Weights of a small transformer language model: 4 heads of 64, tied embeddings.
MLP neurons of a small language model. Each row is named by its layer, matrix (down: output weights) and neuron, and shows model dimensions 0-255. Each number is 128 + 24 x the weight over its row's rms, rounded and kept within 0 to 255. Numbers have three digits each.
After each neuron's rows, "fires before" lists the tokens most often just after its 100 highest values on Wikipedia text that the model never trained on.

L7.down209:107123084124153149140159171099145136138111137148126130134115191106126110141170069105106133142131085160121115121102149122112136139134146142154157148166169152153085140142130160123113087120147129104097139166156129115138117127144149130145154085121099109148114124158165094143136150126089157157151110109145131093118158114109058144109142134113109158118135108086134168121168089143115166110126161112134088091160109140129107121157119184147168153126154094141125142113151125125140111107139152088150164085183109135123092125126132126134097099129111098146132129138136122112129099106162148118150161106136115114163118125144145141125127116099126133092095161109127110089129094126109137108060139129106126093106177109113138126116199129104139163112123115151103114110118173146122094096148113
fires before: " ", " the"

L8.down192:108122137143140137101129155171124138117160094154096085124087153172122125155123149151142110098110128133131163167106125097097161133127152167129187117135161124121108141174144129148182139156172134099151096125133088125131120112135113124138175146099124155137189110086111110117122111151111118122167105131114129163163115163136154176110145157086084132150087088087118138112156161125135143087160120112112141116119147089139131109110162119136132141134125129122125132153087149155108137145098148112103117121122126090112087124132099109151156128155114090100140131149141133082112083154126139150127124128103127085100133161104088134120142136120088103141129144099100185144153141152123155143096127102086123113086131152079118137143158128135105143150116146174125096179135121100120134094108099
fires before: "1", "2", "0", "3", "9"

L5.down92:110146151133099144101150151142162113123145168117173108129074116099122138137110152147137118171121149134128169092139102098113113109155131157106129152150169164129128136089142107138096142141161125142109155118101160119134123106112109140138160144094126136146116104169124159150180107167117128101133137202123084093118130121097162114140123143111120115119142167124104115131138143129148124108104135113116114162138148139084113171123110134111138120101142146118148148121131137148148156112187156154072085174130094101101092116112145147067120157118121140127175158109110143145115113122143095147118140156096141117128133144138047140130121120113143137139144155130153108113111172106156117109140102142104107058160098144099132123141088159122137089114163086132109089122101163134124153112145097
fires before: "|", "0", " |", "2", "7", " |\n"

L8.down291:129113128137213172123162095160168143104090125146141148125123118168118128125170109130111173143116092134097146087151113134085141130133130114128140125142127164103120102148092148124117082137129127140128091127105156121101093149133131146147150136141158180080096152128153131127095130076133155105124111142115202114100124113174131144137134130117126142084128146116134142150129159141143127157116170091157129107166111107113124114128121145129170189104137100115138132126130095143108166129128124142169162165140141107114118122127101138115147118138150118127143123113138111108119081119101116104150117112112136126136072146126113140132118069105134117129108100140156170127125163101133148140127105111123095073118129095094105112152182162137144168072098139081167133126100140124135140165089132
fires before: " the", " a", " it", " him", " its", " her"

L8.down1020:133172127128128103161136147153108141119135159095140149152108107141132161142108124077142117125132156126161126144150163110106162137126123123109099069113111118161126136130070110117126149137164139139140140176120104105137113137119139158128135133134143142109152086108114097131117091105134111117119157110133161086132119123085140145147124178105142100107137112089149130148137142130118059114090145158159099108104125132119131077113090139107097168128111152153144112117159131112142097114120121145133153090103159137092107163104108110124154103135180133137143132147100120144088132124175159150116143126126082120150180127130139160134135118119181163131154145112150107119122120176160097116124172090107167124148087150115141060105171124109108144079119162175122142126135138163137088100122164
fires before: "2", "1", "0", " |"

L8.down159:146123108109150091126114125099109177109149107105102131116117084099172116145125122103136125126156102143089082142101130116119127127093124145122116151141132150159091116174112126107114125132099135142085140088102085135126136148124128116136156133149143115108156117128126097116162101166180158155135170146134198138136142152117149156175168127114104138146138146115122093085130143167119133154130192105088104108183141132114105095116140138132138137122092130109117094138100085130128121139105139113109132102146170128111143129118157097170168120102153108112138104139148124134100065103141114115144141168148121142151157143158124101117148142084145156110141134118123147122138103138173166128110112106076131096156123119137153094131197123107122151092118103158092085178124126130139112162151102
fires before: "-", "1", "2", "3", "7", "0"

L2.down995:158097155150084084133134152133147159095108097137172201162099138132115097104139117152139094109072208117131108136159173193148105121146161129083098123151121170125141100095132095161134093152123134122107158120144105119123107136150152175129097118126120131111103106108111112122118131138154110131158101135129146104138150099131127140135142154101118124114139124143135101141122118115096174149160113084118123137108108122125148118140099115127073148153107121151094153141164131090125168153106121127123120140103129154155150117170125075143127126116109170130152171161089145118113136115089145116127096161088100138153118107071109156140105143132123136137153127085125126135103139102133128109171101112145148127131138094123158140120128142126140073110149120143155140128102168089155118132151161
fires before: " ", "-", "or", "ion", "und"

L8.down542:136085170132126105131146127116085140136135121063109116139130089166144111118139166139142157100131127118129156133147148085088093130117129095134130154147138147113124112132112130201090136142142093120105109125146136153102127111109131085155151141116172094145152140094124087092125096141095105098137123124133126173142105101118150161149161116123106120161144158119131116138142112101144131109134142167132152119120164125102084131130150127118160070123118132168150108123143160119096126132149123159091092102137139149080131150088144138150119142123168119149136117143061136138170104126155154173082156108151129139128149134135084141118118145125149115128131119169130143117082108160178120128143117103130143090188098139151081116124131163091129131135135161141073118127086147120130085172119119
fires before: "1", "0", "2"

L5.down218:127106134126131118167151147173163106159154125094130082141156150140096120145136122147165108130139162151119126084091115105121136138144105155182090165117134110126136108123132158150106140109071089125103153121088134119142147177146139102087122133122130125149145091144146119158136142104151140094149159129136115149103114125171157128125130150103142112125138080078104101115121182088111132104167182125087127081133089146111101139145124103138131122158154133161133133124135125151162149108145173156128106091148148104128121095139079088143085101140138102141171140158077151075088080142135129076160121133138142116117086133102094136136114134148123102132149127134135139126154129160105139094132144122123144138111136138106137111131114120116110157132166131106104141128159148181178140131090105
fires before: "0", "1", "6", "3", "2"

L7.down515:164133138098129160084153058106114128148164137120092107151142187132125096137158122149138137111157132103132168159133145155149114154142085188105096129132104127142130123129082144126117098119108121092143134086105162107157140099177140118132125104125160114127143147158146088111126140111138088140161139121196144117140175142109133118118140120092137123113164117160097117132138132131165128104115137138125132119131118111145092092114118137128120136111120148133102164137080147103122106096130105105142164094123147123121147124147138108112135173123151116128099162146093112149112097128088153195134121142069119092155091133113141099157153082117072127118144139137163123124120098134112166101179140097084123108169129142128133096180130148122104171128130134109142123109119108137150172103119131
fires before: " ", "4", "3", "1"

L8.down921:120119111122155147126098133085113125125122137157128150125121130120128150118169139094156111160093138105127149136134092132190121106128117156102147117086142159120141121105102121149135119110130102126095159139095181141132152153108149085131121120133168097129128120163088112085141113125140103154111110163128166121157110113122096114114102151112144129091114121149118106090118107129128105170116127107107138170141126164133091126158140101083127106130144134148134127147112136106142162132161149171163104114093143119138131148149127110167096129098144125163082095094150131151094106179154142178132141109144105155126154112118148143094079136104118124127100163133124073190124172132159204140118161104161136124114147153116138124135142087150079131139115130127153121150121141076065165105117111
fires before: "1", "2", " |", "3", "7", "5"

L8.down202:106134150135143124110146137176095114142154116133114150115125131096127107131090151152142132150137123101109168118133138111154106112136102140101081149097139158096167098105110093128119135097139110146121107158103118144113153123149104126137154097097180088158097073139157115116133070187157114148180138136129165154187128145123115146109142134148125118137119157171126119147160117113110118155144110144083120148087115156143122137085105189139122140150098111115140146156112111143129148149130148130103127078108154154120125142122185105159105143075103130136101166109111098117132155160087126132122134118124170105085127098149111127092130145191122141114113123106100138128115119113109112096106141149126121115165080108130112162111175124104138140114190133095137118114099174146155135124132142
fires before: "0", "3", "9", "7", "6"

L8.down319:141143160190088124127122190142091131138126126157147132100107107140118142099151144103115126109079115137135120128156117121130115171147118124110188138130095166092137095163122109154169115137147119123102125104085168138128119146129164112164146122106153147122108070157068087164122116100149096104106169112136155119150123106127158117137093127121122138159098085111133099135125121114101125153124119128112102099137117108128137165082138143111179125107162150144086149152112123134146166123122106138080125140151131070142145125132117139101145122137110164129122106138120101135137089114103122141113147123072128140124117088147096123124121117122089170136153122176172168101104096173086127151121101108114149127138127165120145140126115172110132182144151130195144134125140138132157132143112104
fires before: "1", "9", " |"

L8.down811:090123151115079107166092116089077147121115128143142113142113104158150145107149132086155131125105109114130143120105104143180109134133166100137138124128150150128125144107114106113139115104109104110130126084128165144095112109149122106148149143139113163101136153131140133084133104143153138133173115086172144126139153104134098116138098109098082124119116113110130142133111140142172123140131135093124149129164148086155134126132119114163133081187100128108129116107102112124141120147131120154125144101120153175145149153144121133134090151097137125121126115137129159148141095146139121176108139127083154111144092122117136134098116089118100124153139122101113097150132147146117197133136155088151214092160120112116123153125122161082129075084184182134128108170121180174130144114136119
fires before: "2", "ale", "4", "3", "ation", "5"

L5.down828:124110126173132121076145146149152084127106145115132141165143124112101132142140140143142107120136146153110125146115146134140122117091138128160135097141102080161088094098132115159101098150149109125080191128133114182145114105132114133119127119122133170166131127115139129117134093162133113161146158177121210125133130110107106092174120122117157177149126118086121108147168141150099118139108128099144099146121166121118127095098123147126129115147122153120131134145149104143121187099190116103122142109141131135146125142134168167131143088105148136159156109153164128119134134095168085131135126107132125129114131127145125105122129092114119081078170091139100150137088126133140159136127114107111077160103135114129136067174135121133162106115136141144104093097073092107103144146122138
fires before: "==", "=", "===", "and", "|"

L8.down502:146084134143066143126100103118116126133140124101126148114109204109126133124143125138123120145147136106143142138113103113146111108161143091155128118157138135132134124099124114135167137066102160098139110133091108153131083098087137144102146094159089126111127114136115132104144168126123143151158158087114120087134138168093112109153181156158089107100152086114181101127125153108187117092091098095108129133127120107114176137153148140191123156127148165120133140161137102086112118148098128167092134165140125120106134136127119135124122150126158128134102138161154135146123144118102112135127163101117113155096138138131104110152172158115125106117117135095181139157085134194126126148108129138145175137132068124120126130150100114104110135126145123126164104144178131121146096121131153
fires before: "4", "3", "5", " ", "2", " the"

L7.down15:092102138153127203157156111122146116137148115102110122103163123174105127165095117124104071130086145098127096118127077087150160131144151090138108133145121124141091110154120102162132157108106098150104113148092113099150113144173173082123137132140117121112147127139156128086130144128100141119101147113167143079152120125158121146162111124142101147178124121096113124155141132144093140121110109136174095116162164141137118115146146141135123119152124141128135140128163126098135132157123110141127172129145105135163155123156116142111103110093126139097176144103146136116091107153122159119103109148154186123133124164142114120117153080145125106120136131125123099111174114148130098111165142168060114119135153156073119115106150099142066143146121129148119122099110155113173138151096115
fires before: " ", " the", " a", "formation"

L7.down139:115094156135080144122145167133098153135145160141121153130123096113151103089170169199107161068102117161160173160125160138085114110119113127130099165111119123110110115128120136140116146137109096083148106140161155126144138126143118109105141129105100139115094107114137144107106128158123094155106124114146089166088114103103115103133145117115126153170138113130170158138137091121172090149154137075123171102166135114118096144116114122091107072145118128146132122160126132095147131196090135103158122143138112174128147095137155136125115107139119106119098133156108145122140119123138105086142104119122158147135115155097069114145128119147144169150113183109136131142155134144137072130127108106150128154162134125140132116147167094135117131127140126101166145125088150141150118159166148
fires before: "0", "9"

L7.down1019:171087111140170114124148118111089166145139154162132101109134143106189126134109141206117120141074113134146183151135162116121142107108142130063129145160133153173125137148145101135198118096139092116122161121112117111118117138098132105152124071147173106117132138148138130116169110161128130139178124082128130125080080144118136124142096127150079111148124142122103147105138150123127126116153142156147106139132147130157163128155132128156165122138118104179115102138148107150129123092119134131131128115109113108129169113090168111119117136109110089145139138105160121099136084150132112110109091094120114137108131149123098098153109103128094157089143117110120129177119111152113114089093183149112129155115142113142131122133179107131138131160150083148093107129145106125103152135133109
fires before: "8", "3", "6", "1", "2", "4"

L8.down37:136136156120107113152126129120178106118101120116099171133122123129115098133113116120174188120158114107149094125142075087157107146104155087125134149159128097170131149152128132144142128094121101121109108145123155124139132131167131107127143120189102143130096162092108130160113111169172142162154114100139115123104091107136151096146143121146078163102162165118103110114120097120176134116111095093134097144145145117111136132134111097151139107122174123124127156187065123131098143139100136123112113131114102134176133104110159146132136153112125118132131147174130109096158105061101116153144111159131136091123138153106096127133117155133128120104105077089140125148139115115138166104141159118168134107119142098144126156148122119104194121095092161077154153159135143154124149117130123
fires before: "3", "2", "4", "5"

L5.down302:117120125183154149100153123148115138145153141097130108149102100143157132129163071126136090105184119207121140108125147155161140130119141140121162128122125144127144112127124150177133119140120106151119133133138113141154118151178181106124116114135155120130124075087119123183136086087140106123108134129131234115148131141115125120176112112126116148126129144151143101142154161131103088148127165098126094110113117152126116118114079127127108076110114087068127140162149134138147111125113151105122153108123116124131128108108111094142137135117130121126146106141117130089124126105185129146112137104148139126127137100131118096137127140126136124111147131141150147154112158142164110120112128137122082123128135111128148089119170109046134140138116120165125157086054168109123099138114148
fires before: "==", "In", "The", "===", "===="

L7.down853:114130143134157121122130141089115161146106126147093147130089085145115114123145158143129123086143135136063134123172102145119118092087144136138157173129107125167088137088192186106147123109129109103111140107089110109115141129114153091076131164120095154149148134134116107147160123153153115133113112131121168151146122106100108134164111138131114155108110115152098128065113138104120137058152119137098121128179151133130123112175119148136142142143169117150132115130153100138148134158084090160130127129145096097124151116096155118150141103121113102146140147133115158114119145109165122121152097104087104132157125117122120116136123097179146122127123150109161127106128084094142066110080127152162125163159153149082120145123141089139145126168145114149133102147155125122120107140161171
fires before: "|", " |", "l", "1"